config = dict(
    n_layer=14,
    d_model=192,
    n_head=6,
    n_kv_head=6,
    head_dim=32,
    d_mlp=768,
    vocab_size=4424,
    activation='tanh_gelu',
    norm='layernorm',
    norm_place='pre',
    norm_eps=1e-05,
    positions='rope',
    rope_base=10000.0,
    rope_fraction=0.5,
    qk_norm=False,
    attn_scale=0.177,
    bias='none',
    tie_embeddings=False,
    parallel_block=True,
    init='uniform',
    init_std_qkv=0.0314,
    init_std_o=0.00594,
    init_std_up=0.0314,
    init_std_down=0.00297,
    optimizer='adamw',
    lr=0.00244,
    lr_mult_qkv=0.5,
    lr_mult_o=0.708,
    beta1=0.9,
    beta2=0.99,
    lr_head=0.00458,
    warmup_steps=435,
    schedule='wsd',
    decay_fraction=0.916,
    decay_shape='linear',
    final_lr_fraction=0.0,
    batch_tokens=32768,
    seq_len=256,
    doc_mask=True,
    z_loss=1e-05,
    train_tokens=131900000,
    steps=4026,
    dataset='wikipedia_en',
)
MLP neurons of a small language model. Each row is named by its layer, matrix (up: input weights) and neuron, and shows model dimensions 16-143. Each number is 128 + 32 x the weight over its row's rms, rounded and kept within 0 to 255.
A block is one neuron, or neurons of one layer that tend to fire together. After each block is what it responds to, as a language model described it from the Wikipedia text at the highest values.

L11.up323 [153 177  98 123  91 135 188 183  85 111 118 104  99 160 105 174 127 114 135 165 124 131 110 131 169 138 118 157 152  49 124 191 107 105 133  67 129 133 132 163 156 158 113 121 112 132 133  96  77 181 149 132  97 135  88  81 209 122 188  96 111 123 131 106 106 107 121 156 135 116  92 184 162 142 155 176 117 159 152 176 135 102 113  81 154 129 133 146 115 111  79 161 174  80 137 134  74 116 144 126 177 137 127 138 127 156 139 100 142 199 161 146 139 113 130 115  92 165 128 138 120 134  50  76 202 129  96  87]
L11.up686 [133 174  89 165 125  97 117 183 130 117 109 136 117 198 161 157 139 123 106 118 156 166 124  93 155 121 103  91 114 100 163 109 106  89 155 167 114 122 138 149  57 109 116 129 130  82 153 113  89 128 134 110  89  92  72 173 153 133 178 116  84  75 139 111 113  56  99 132 113 131 167 183 151 116 190 126 136 139  95 158 151 173 145 153 169 175 136  98 150  88  91 210 197 122 147 118 122 155 133 132 151 170 122 158 135 145  77 151 115 163 168 129 133  79 173 102 140 144 125 104 189 138 153  96 154 156 135 132]
Responds to: Sentence-initial time prepositions. First token of a new sentence, usually a time preposition in biographies and narratives, such as In 1954, During his tenure, or pieces like L(ater), F(ollowing).

L11.up203 [186 157  98 115 103 175 209 143 141 138 169 102 146 130 150 154 138  80  99 121 143 112 141  92 127 137 140 105 192 157 123  95 157  50 170 134 159 108 109 192 125 168  78 146 147 127  72 175 131 169 151 117 106 126 125 157 119 151 152 111  40  94 110 128 126  75 124 147 142 114 109 108 179 155 114 168 103 166 117 128 151 119 110 105 163 217 124  99 113 119  81 124 139 125 145 116 112 141 127 152 111  66 123 201 157 123 149 156 170 161 154 109 106 167 158 116 144 116 153  49 155  89  81  95 138 130 112 113]
L11.up453 [166 194 123  82 152 117  90 158 109 161 177 101 113 135 127 123 144 102 118 126 188 152 131  73 142 186 163 116 158 111  99 113 119  96 157 113 130 148  82 132 171 152  83  88 131  72  87 140 137 100 172 177  64 133  82 174 164 160 110  87  85 128 144 113 119 106 144 141 171  85  83 108 161 155 122 135  89 156 138 122 163 107 139 112 104 152 110 124 140  87 148 138 122 146 152  96 104 145 120 151  95  86  91 211 180 105 144 101 106  83 192 134  76  85 145 127 130 162 127  72 128  74 115  90 142 124 117 153]
Responds to: Mid-word fragment pieces. Short word-internal pieces split oddly inside a word, such as cons-c-ience, pre-g-nancy, cont-r-asts, plus partial bytes of CJK characters in Japanese names.

L10.up16 [ 87 128 107 103 162 137  70 146 112 134 119 146 133 116  69 127 111 198 106 107 158 110 151  89 117 102 159 118 153  86 129 154 133  72 126 114 165 128 148 126 123 107  90 160 167 116 129  90 108 163 197 126 144 137 123 232 171 150 147 101  18 102 155  84 166  83 111 156 121 168 108 166  65 152 180 107 122 126 162 157 123 138 142 190 158 127  78 156 130 140 146 133 189  84 135 115 100 192  98 145 112 102 110 142 189 131  76 146 120 114 108  99 177  85 206 122  89 185 132 115 135 155 133  96 151 139 103  76]
L10.up48 [ 94 179 122 103 135 135 128 106  51 107 169 149 143 118 106 116 157  98 147 108 136 127 161 102 117 148 203 172 102 106 120 149 177 123  95 146 125 136 102 139  88 121  64 179  93  83  98 137 110 105 159 125 136 100  68 161 118 150 167 130 105 145  67 100 109 149 136 145 135 109 104  81 131 110 196 132 129 101 157 113 113 108 160 144 128 128 177 146 109 117  83 141 204 200 153 137  90 101  88 105 117 149 101 131 165  79 128 125 132 160 144 137 123  98 119  74 132 129  99  91 129  69 149 170 141 131 108   0]
L10.up136 [120 155 122 154 163 106  96 169  81  86 124 155 170 101 145 135 137 144 172 112 124 216 133  80 118 102 103 184 139 102 106 150 133 106 152 141 188  80 175 127 174 128 133 104  79  93 114 141 121 156 137 154 150 158  93 142 146 178  95 114 120 137  97 131  96  88  83 101 130 128 118  72 118 138 172 118 146 120 208  69 106 108 144 120 159 175  44 163 132 143  99 164 123 162 137  96 126 164 179 153 190 170 138 131 106 139 104 147  88 173 117 100 151  92 163  63 136 103  83 123 109 120 105 114 173 158 134 111]
L10.up257 [106 115 114 125 129 154 165 148 100  62 146 110 151  67 148 137 135 157 143  91 139 183 143 100 135 167 100 147  79  82 103 119 177 139  95 110  93  92 111 173 112  62 136 161  76 101 132 116 113 157 151 134  66 103 114 170 135 124 203 143 103 141  69 133 139 141  92 133 127 127 153 132  87 140 209 144 129 133  90 145 135  89 170 141 148 150 131 112  79 181  37 135 154 121 109  97 120 178 146  66 143 110  82 105 135 133 168 150  84 123 167 101 146 172 163  84 134 168 155  68 183 122 128  81 143  88 128  91]
L10.up287 [ 99 156 121 111 181 124 135  96 150 212 118 161 140 112 119 179  86 159 128 119 176  98 120  97 139 121 168 110 118  80 128 138 109  98  65 103  90 152 165 165 155 100 131  87 169 100 172  78 120 106 110 164 102 173  61 148 159 159  70 142  94 126 122 160 146 150 112 140 144 101  67  50 115 165 195 160  94 120 126  91 137 119 109 158 103 140  81 173  98 103  94  89 164 212  95 144 109 133 112 197 118 165 113 104 173 119 143 169  92  82 149 160 110 188 157 100  72 140 119 103 154 159 120 121 109 123 134  93]
L10.up347 [163 147 143  79 103 143 143 175 155 162 159  92 163 109 100  75 146 141 101 124 158 134 129  94 122  89 114 168 135  71  84 164 196 136 129 125  60 224 152 142 141  86 106 114 117 103 135 105 110 124 155 139 134 155 145 167 196 105 140  52  95 118 115  89 176 109  99 129 110  82 148 115  85 141 101 142 155 135 146 167 140 168 173 123 146 177 111 149 121 121 125  89 191  84 166 116 141 175 133 149 166  72 113 143 183 129 156 144  72  92 143 127  76 147  98 113  88 121 118  81 144 107  81  85  91  99 133 108]
L10.up610 [129 124 118 110 126 106 100 156 169 139  92 138 108 128 107  90  79 142 122 132 165 159 123 124 112  98 140 143 124 142 130 122 159 120 109 166 119 173 146 120 162 124 111 104  79  55 129 136 127 139 184 131 160 104  88 223 143  76 112 105 103 148 115 128 180 135  94 143 101 193 151 129  76 133 183 142 112  91 154 129 109 150 152 132 142 156  81 198 134 113 123 101 171 131 141 116 147 136 101 121 142 143  81 198 134  86 177 127  80  94 106  89 129 104 194  92 141 203 147 156  91  87 117  43  91 108 112  75]
L10.up713 [ 99 117 162 149  87  67 106 173 122 168 151 110 137 152 144 147  75  62 156 104 159 171 145  98  97 130 164 107 178 111 140 152  71  98 150 100 108 148 186 106 170  40 142 143 136  74 156 117 129 120 106 134 112 132 110 202 151 121 140  75  99  83 100  69 119 114  68  51 188 126 111 176 120 112 139 128  82 120 145 148 141  92 137 144 125 112 118 174 126  73  51  67 137 131 159  76 139 157 133 147 182  97  98 147 172 111  90 121 137  97 137  84 138 113 166 151 123 197 188 160 121  90 148  79  78 170 153  99]
Responds to: Mid-word and post-"to" pieces. Word pieces inside longer words or right after "to"/"University", such as to-occup-y, to-maint-ain, University-of, ent-it-led, bank-rup-t.

L10.up51 [157 157 124 157 128 148 173 173 152 138  85 170 122 142 116 156 114 109 132 147 144  76  92  96 158 122 171 178 147 202  54  76 124 149 100  42 140 124 147 112 164 127 135  97 127 139 114 151 137 161 158 140 131  83 144 120 132 131  89  86 140 111 133 111  98  83 120 144 146  98 128 107 169 161 183  68 141 143 114 156 157 149 150 169 165 123  46 110 186 158  65  93 165 116 182  99 117 155  86 114 167  75 131  81 133 119 192 154 121 126 107 187 112  64 155 111 173 112 163  58 130 110  68  96 143 150 114 142]
L10.up276 [134 151 126 155 119 151 139 116  92 134 128 106 150 125  92 166 124  93 121 107 116 109 134  86 143 131  87 157 111 136 127 127 132 135 114  95 151 164  84 226 119 165  84 131  92 122 184 127 152 143 135 167 104 103  97 164 125 121 135 103 129 124 100 114 156 101  97 123 112 131 122  88  98 212 213 127 139 147 181 202 153 115 150 151 142 147 110 164 169 121 136 161 160 128 126  76  91 152  95 115  94  86  68 173 159 166 229 143 152 139 173 107 127 128 123  94 149 170 106  73 168  90  88 140 142  99  91  97]
L10.up396 [138 138 102 159 126 147 123 119  99 100 130 114  98  97  96  98 166 103 120 179 150  96 124  92 160 110 117 180  87 147 142 118 128  87 128 110 162 103 137 133 148 161 144 133 132 129 108  98 121 142 131 126  48  93 102 170 139 172 111 124 114 135 144 107 136 176 131 133 152 158 174  75 109 179  95 136  81 200 125 124 130  97 126 150 114  69 145 159  79 127  85  95 147 190  81 111  85 164 123 153 123 107 118 201 145  65 147 123 136  80 232 122 132 125 142 131  89 154 128 135 140 172  67 111 121 193 106 113]
L10.up443 [108 198 131 134 105 174 142 121 134 129 154  99  83 136  86 144 119 135 121 108 164 154 159  72 124  90 178  94 139 203  78 168 123 121 128  95 139 165  71  85 159 115  84 101 109 133  66 168 120 113 152 136 108  64 118 107 142 148 173  92 118 109 158 177  74 144 141 131 198  83 148  92 172 146 158 128 109 138 130 156 166 165 117 110 111 123 105 170 135 140 107  86 126 159 101 138  93 108 148 122 124 130  50 156 107 114 140 143 106 176 132 133  75  72  88 131 132 177 162 136 194 124  58  60 128 129 131 104]
L10.up458 [136 110 123  68  98 153 172 139 118  94 159 112 114 125 178 132 155 138 100 145 196 189 100 104 208 104 162 189  71 164 151 160 174  97  89  96 110 123 146 103 126 132 138 116 100 126 171 130 107  92 150 122  73 128 128 157 160 115  94  71 123 115 166 115 104 116 121 116 109 132 152  90 157 201 139 168 120 165 142 113 147  92 122 121 174 108  81 128 163 102 108 153 193 101 184 112 111 154 116 151 118  64 148 172 125  53 154 155 115 170 111  85  94 169 117 110  95 168 158  67 149  92  70  98 128  99 135  65]
L10.up564 [135 172  91 147 173 134 157 117 155  84 160  85 146 171 127 110 136 132 124 146 107 190 163  22 154 130 188 160 114 147 167 148 129  82 136  92 192  99 133 152 131 113 146  67 151 122 125 105 131 165 185 137 108  92 129 134 130 146 150  97 114  96  90 118 132 120 119 123 164 159 113  51 115 213 131  95 131  82 135 111 187 116  76 116 115  98 128 142 193 129 102 147 199 102 105  92  75 159 123  93 136 130 124 108 163 112 173 126 108 125 136 110  71 139 154  76 141 164 101 105 169 132  96 138 156 111 122  93]
L10.up600 [165 204  52 146 103 179 170 129  72 118  94 136 122  78 155  88 155  74  99 112 126 230 115  97 139 169 126 105 163 147 102 145 118  75  83 161 158 133 143  89 130 144 120 121 111  81 133 110 167 152 199 158  81 134 143  77  91 119 104 123 118 145  98 119 169 103 156 113 128 153 203  87 130 190 135 100 129 157 176 139  93 154 141 145 136  80 105 167 125 188 171 146 172 135 152 108 125  85 102 149  94 143 176 121 168 139 167 154 131 128 161 111 110 133 146 123 146 116  91 126  92 115  48  87 158 118 161 109]
L10.up602 [137 124 110 132 110 110 157 144  85 128 116 120 183 151 112 149 103 110  84  98 147 154 105  79 160 161 140 160 101 112 193 148 112 138 145 133 125 142  88 137  83 114  78 114 132 143 106 133 139 141 169 134  66 109 136 118 179  80 136 131 147  91  73 124 121 130 104 107 155  97 124  77 193 153 158 117 134 128 129 154 182  75  95 106 207 149 102 153 112 145  53 101 113  98 126 159 154 184 118 128 136 171 113 168 109 106 128 148 137 105 188 129  56 170 127  77 114 116 173 105 119 139  61  82 130 150 174 117]
Responds to: Mid-word subword fragments. Short word-internal pieces that follow a split-off prefix such as ass, rel, ad or ob, e.g. rel|at|ively, ad|j|acent, ass|emb|led.

L11.up448 [132 160  90  97 181 139 101 163 152  79 147 174 139 142 134 114 128 119 118 113 146 105  83 100 106 157 172 185 119 172 138 162 184  71  97 172  93 144 102 121  90 166  49 120 126 102 122 156 114 132 104 150 157 144  90  99 136 134 124  87 103 150  44 104  89 142 181 128 146 117 145 139 128 168 142 155 153 109 136 116  90 110 138 117 132 128 158  81  82 185 101 145 162 151 160 107 113 105 139 161 141 133 135 137 151  96 107 119 152 206 175 171  91 121 140  33  85 122 100  92 132  80 145  95 103 141 128  74]
L11.up511 [133 178  94 143 121 147 100 189 111 122 104 180 176 160 103 136 148 133 141 108 188 132 153 107 123 152 159 114 142 109 137 159 227  76  82 161 145 152  93 163 108 102  73 152  54  85 126 122  55 158 122 132 127 136  91 107 139 108 173 104 141 162 113 119  98 137 104 108 138 133 148 109 121 151 174 147 106 117 128 131 126  66 146 186 145  98 130 141 106 139 120 136 160 134 120 153 108  93 118 137 143 120  99 102 186 105  63 149 124 177 164 107 119 108 166  83  37 127 130 134 167 114 132  99 101 132 115  26]
Responds to: Main verb after subject. The main verb or its stem right after a sentence's subject, often split mid-word, as in made, hold(s), conduct(s), describ(es).

L5.up102 [ 59  95  63  98  95  91 151 123  71 154 133 139 156 101 128  93 124 115 106 124 140 119 142 139 201 117 119 118 114 105 118 111 159  66  85  97  82 184 138 122 149 120 120 124 139  82 151  97 126 133 111  91 126  98  77 137 154 128  86 134 156 119 163 122 116 132 131 144 120  97 116 150 151 104 165 140 100 131 129 125 160 136 102 125 159 126 112 131 129  86 175 111  53 218  99  88 103 112  62 117 144 115 126 118 103 117 126 143 117 105 154 123 180 180 150 122 195 115 139 102  80 146 112 147  99 112  93 101]
L5.up145 [138 153 148  94 109 176 168  90 131 164 132 140 177 132 174 134 125 111 172 154 255 151 125  87 153  94 152 142 114 190  51 154 194 111 145 153 118 135 111 132 102 120  91 198 173 147 108 102  88 117 147 132 169 171 136 118 203  62 110 144 100 103  89  95 141 135 101  89 123 102 101  86  85 184 113 134 120 120 119 112 117  88 105 150 134 201 134 136 114 134 137 116 141 151 138 112  94 191 151 122 103 109 106 159 160 122 119 218  96 139 112 106 138 108 171 112 125 189 148 144  95 141 102 116 126 156 122  77]
L5.up544 [140 149  22  78 169 118 105 192 122 166 134  84 133 129 117 147 108 155 133 119 156 151  98  92 160 127 108  82  84 113 123 123  98 106  91 120  81 117 110 105 169 123  81  58 118 147 119 115 139 104  89 110 129 116 120 127 144  67 151 106 149  89 182 121 146 149 111 135  93 150 135 135 126 172  67 136 144 126  65  99 140  94  75 136 114 116 117 118  24 205  99 123  72 160 102 103  91 126  98 120 116  60 126 117 118 131 124  95  90 145 142  94 116  97 117  87 152 102 118 123 109 155  67 107  42 118  64  62]
L5.up669 [166 138 133 121  86 117 119 146 124 149 122 106 142  71 116 155 174 179 131 137 143 101 129  98 138 152 193 111 123 142  90 172 174 148 117 145 111 137 110 123 164  88  78 128 134 106  99 138 138 107 204  98 121  82 169  96 160  95 134 127  87 170 149 147 183  95 117 100  82 130 139  72 118 137 214 163 106 120 107 138 108 150 113 114 139 218  94 145 142 139 174 129 111 124 117 117 136  51 103  87 127  74 132 116 177 143 108 163 104  99 109 112 170  95 177  83 143 165 151  98  80 182 105 117 142 155  74 108]
Responds to: Year endings after "20". Mostly the final two digits of 2010s–2020s years split as "20"+"13", as in awards lists, dates and citations; weaker on mid-word pieces like adop, prop, imp.

L5.up113 [182 157  95 124 133 136 101 208 170 185 148  85 116  96 113 196 146 169 175 149 174  96 111 131 113  99 148 121 126 143  91 113 103 131 148 110  70 149 141  99 166 151 116  31 130 165 162 133 128 164 140 205 124 111 140 112 147 157 108 125 122 101 135 154 123 156 132 119 133 163 141  71 128 155 124  52 180 139  79 171 100  93 152 124 129  98 105 120 140 127 112 143 119 189  74 109 125 237  97 133 132  88 103  93 100 162 148 113 157 169 140 147 139 124 134  88 119 122 127 131 127 116  87 151 164 161 126  76]
L5.up261 [160 114 126  55 106 134 114 199 112 232 153 152 159 135 124 153 157 144 135 139 134  98 123 116  70 107 184 123 171 148  73 126 133 138 178 125  35 130 169 200 109 140 129 126 178 161 147 143 146 134 148 134 130  83 109 150 161 122 160 112 106 106 160 153 120 137 160 137 111 128 124  87 132 101 102 106 180 110 116 173  80 112 155 116 178 120 124 115  80 112 140 127 133 176  78 132 147 194  60  74 148 147 121  71 111 131  82 138 162 140 132 174  97 127 114  85 136  86 193  58  94  89 116 117 198 166 110  73]
L5.up429 [132 152 110  91 127 130 111 154 159 135 149 152 113  87 180 190 102 130  71 115 166 112 109 137  83 122 124 116 103 132 119 157 168  91 173 110  66 187 148 121 137 112 103  81 123 139 117 138 148 146 136 117 110  65  78 138 120 159  95 154 100 160 182 117  97 103  89 129 165 127 105 127 157 143 151 164 181 117 105 125 100 107 107 109 120 106  92 138 143 168 128 143  94 136 106 130 139 195  55 135 175  61 130 109 124 157 139 118 153 144 182 177 171 127 124 122 125 146 182  88 118 130  79 117 127 115  72  98]
L5.up577 [196 136 214 111 170 144 125 117 102 217 135 137 128 142 109 144 107 141 140 136 184 130 114 109 173 107  87  97  62 120  63 112 132 103 151  78  65 171 138 144 108 126 126 116 128 121 161 143 129 117 153 148 134 141  80 144 143 154  68 105 112  92 144 155 187 149 133 133 119 173 155 101 131 116 102  32 129 164  81 125 118 120 172  91 140 115  82 113 102 148 147 160 105 190 106 114 117 166  79 133 158 117  90  29 123 165 142 150 183 148 150 176 109 178 116  86 147 123 140  89 106 105 155 117  33 188 129 120]
Responds to: Separ- and clausal that. Fires most on the word-start piece separ in separate, separately and separating, and on that opening a clause (learns that, provision that). Weaker on other word beginnings such as minor, major, order, prom.

L5.up6 [ 92 155 235 182  94 136 155 145 111 122 146 132 115 137 171  74 149 115 117 118 173 140 181 140  68 166  57 100  87 146 185 166 140 142 148 123 162 155 177 121 137 131 129 197 108 120 107 154 150 115 141 112 106 114 102 126 141 179 156  88 136 125  94  88 149 153 164  96 150  70 168 156 124 109 141 146  60 119 163 141 171 152 121 122 163 118 132 123 115  93 126 129  93 156 133 134 116  80 167  95  89 147 154 133 144 102 155 118  45 119 140  77 111 110 111 148 127 133 120 139 156 137 167 120 189 116 148 167]
L5.up122 [132 149 170 166  80 156 111 197  96 123 122 147 144  59 130 158  76 135 133 127 175 147 129 134  99 103  73  70  37 142 103 145 126  88 155  62 118 196 162 121 169 140  89 113 114  99  98 166 112 110 111  99  92 105  48 137 122 162  96  77  99 130 158 118 146 132 144 134 118 119 122 127 151 120  84 114 144 159 139 110 130 127 134 117 130  80 105 123  78 121 155 138  64 225  84  87 128 123 105  61 167 122 114  65 120 135 141 101 131 137 148 132 156 146 100 103 124  89 128  96 102 112 120  96 107 163 155 125]
L5.up232 [115 142 219 173 105 151 141 125 107 187 123 136 126 123 179 146  96 139 122 110 190 162 148 146  97 139  47 122  32 132 101 172 131 139 169  92 131 160 181 133 201 127 124 123 123 121 113 126 124  92 151 146  76  64  80 127 146 167 145  62 124 114 123 108 158 121 146 117 187 111 152 117 131 128 118 145 133 128 112 123 168 118 142 128 163 102 113 113  89 131 124 143  87 193  84 100 126 137 143 111 133 127 171  71 133 130 169 120  77 117 152 123 124 111 103 132 132 131 136 111 121 138  88 143 111 128 164 165]
L5.up608 [147 152 174 162  67 121 143 163 198 124 154 142 105 113 175 149 113 121 117 168 153 161 149 147  73 135  58 147  55 132 126 109 145 131 157 132 129 214 162 135 180 140 135 134 114 131 114 143 155  96 164 146 136  65 101  96 137 184 190  59 120 130  99 154 102 120 138 112 149  88 142 113  77 149  86 144 106 115 127 162 120 104 131 114 153 129  88 115 170 141  96 121 112 119  77 119 117 164 171 170  92  87 110 111 127 152 180 132  95 137 175  89 150 163  85 128 102 144 159 119 165 132  97 150  74 123 131 144]
Responds to: Word-completing suffix pieces. Mainly the final piece that completes a split word, such as -ational in organizational, computational and vocational, -ual in annual, or -ject in object; sometimes whole common words like years, both, book.

L10.up109 [170 124 156 133 131 166 124 132 120 146 110 124  98 117 172 115 129  72 143  94 167 100 113 120 168 158 113 145 130 164  99 135 162 109 125 110 134 176 136  82 206  71 128  94 116 110 123 108  97  80 171 142  65 104 170  96 180 141 127 110 100 122  65 139 164  23 114 162 160 141 148 118 130 147 174 108 117 109 181 158 140 107 152 133 126  94 140 129 127 137  84 103 125 140 116  91 117 146 147 140 127 148 118 155 194 165 137 168  80 196 180 153  96 116 132  95 131 171 150 106 179 142  66 130 113 138  63 126]
L10.up127 [ 98 199 111 128 146 164 107 123  92 176 113 103 192 123  76  79 136 128 123 130 172 189 116  63 124 124 162 142 118 152 110 119 176 134 181  73 103 131 159 142 153  95  89 171 139 124 107 119 159 138 121 112 106 144  97 218 191 152 155 104 134  71 105  74 132 129 138 164 117 136 148 143 157 131 135 162  51  94 130 138 118  76 138 171 124 108 114 120 120 125 128 106 150 107 118 162  85 167 108  72  93 120 137  93  98  97 170 145 144 141 128 163 117 112 179 165 118 160 157 117 173 107 112 124 146 144 135 136]
L10.up143 [194 190  90 160 168 131  99 137  88 171 119 151  94 112 114 153 111 146 113 176 147 145  75  96 196 128 108 158 152 116  85  99 138  88 165 157 159 152  95 173 122 136 117 134 116 152  73 113  69 154 144 146  94 103 111 134 113 152 155 141 148  98 143 134 138  39 106 160 164  75 169 112 123 189 147 136 115 163 143 152 175 120 106 166 125 171 145 209  78 131 107 149  80 173  91 110  85 149 167 174 119 132  65 132 147 111 155 102  99 161 178 198  76 100 160 102 145 109 181 136 138 146  95  97 149 136 114 136]
L10.up167 [138 122 142 127 163 112 157 143  64 100 116 142 106  81 131 124 120 142 129 114 126 176 141 125 154 154 170 145 176 129  79 155 111 130 157 166 149  98 115 154  93 117 125 198  99  99  79 176 141 167 139 123 114  69 139 159 160 155 150  98 143  80  89 100 148 114  84 111 147 115 226 150 130 162 170 130 183 181 151  73 185  96 107 144 173 139 148 138 108 147 112 186 125 132 150 113  91 159 122 121 113 166 127 166 142  70  95 155  99 150 180 127 134  70 154  84  81 170 156 127 165 172 137 111 119 170 109 114]
L10.up371 [167 158 151 108 156 126 126 140 108 104 141 110 120 175 135 139 159 104 149 156 178 144 133 148 120 122  88 156 117  95 119 140 131 115 134 133  98 111  98 184  88 126  94 173 179  89 158 103 104 144 189 114 133 117 109 182 144 129 162 116 138 160  98 141 136 108  97 100 157 102 205 145 148 181  82 129  97 188 181 103 129  81 104 173 145 166 154 122 111 114 105 155 148 193 126 130 155 210 179 115 193 144  77  96 114  47 113 144 168 131 120  98 104 125 129 121  76 108 133 127 174  73 105 142  99 110 133  53]
L10.up549 [135 147 106 104 159 203 173 177 119  71 130 128 133 107  95 154 138  96 105 180  65 112 172 102 142 184  73 138 166  89 107 139 121  86 124  71  44 159 149 148 116 166 107 134 127  85 134 174 135  95 105 106  14 103 136 107 184 156 168 128 142 102 133 135 154 107 127 127 144 129 128 126 135 158 140 117 125 166 141 121 162 120 113 159 176 175 151  89 136 148  97 134 173 109 139  93 177 121 110 139 119 152  75 135 123 129 130  94 144 113 140 155  76 144 128 137 132 181 165 178 130 129 106 144 151  94 102  80]
L10.up666 [184 128 154 159 124 157 139 176  86 102  81 178 198 114 131 106 183 146 150 123 125 124 101 134 126 122 143 128  88 131  97  85 129 100 160  98  95 134 151 225 120 154 106 175 152 111 143 102 137 146 111 117 111  93 115  96 178  87 113 129 120 106 130  99 148 149  51 156  86 136 121 146 138 115  83 204 144 129  95 106 119 103 111 150 137 139 160 103 114 141 119 165 148 120 123 111  44 124 117 105 153 118 110 124 126 136 129 161 135 154 214 189  90 101 159  70 144  71 122  72 171 113 113 150 154 138  95 112]
L10.up756 [119 206 135 122 155 143 128 116  79 170  66 112 166  42  83 119 128  90 164 179 169 145 199 109 143 129 177 138 171  96  70 153 114 151 162  91 136 138 118 153 122 128 109 151 149 103 148 105 131 125 151 106 136  59 154 128 187 134 162  98  90 108  81 141  96 148  66 138 119 178 138 161 117  78 133 152 152 121 107 147 193 139 122 150 118 161 103 111 106  95  91 175 178 108  69 123  97 182 115  85 135  94 106 125 104  87 187 140 147 179 180 149 146 142 151 143 108 141 161 105 188 129  99 146 104 150 104  56]
Responds to: Short function words and word-pieces. Fires on short function words like in, of, as, and, during, mostly early in a clause, plus in- prefixes and mid-word fragments (-erv-, -rom-).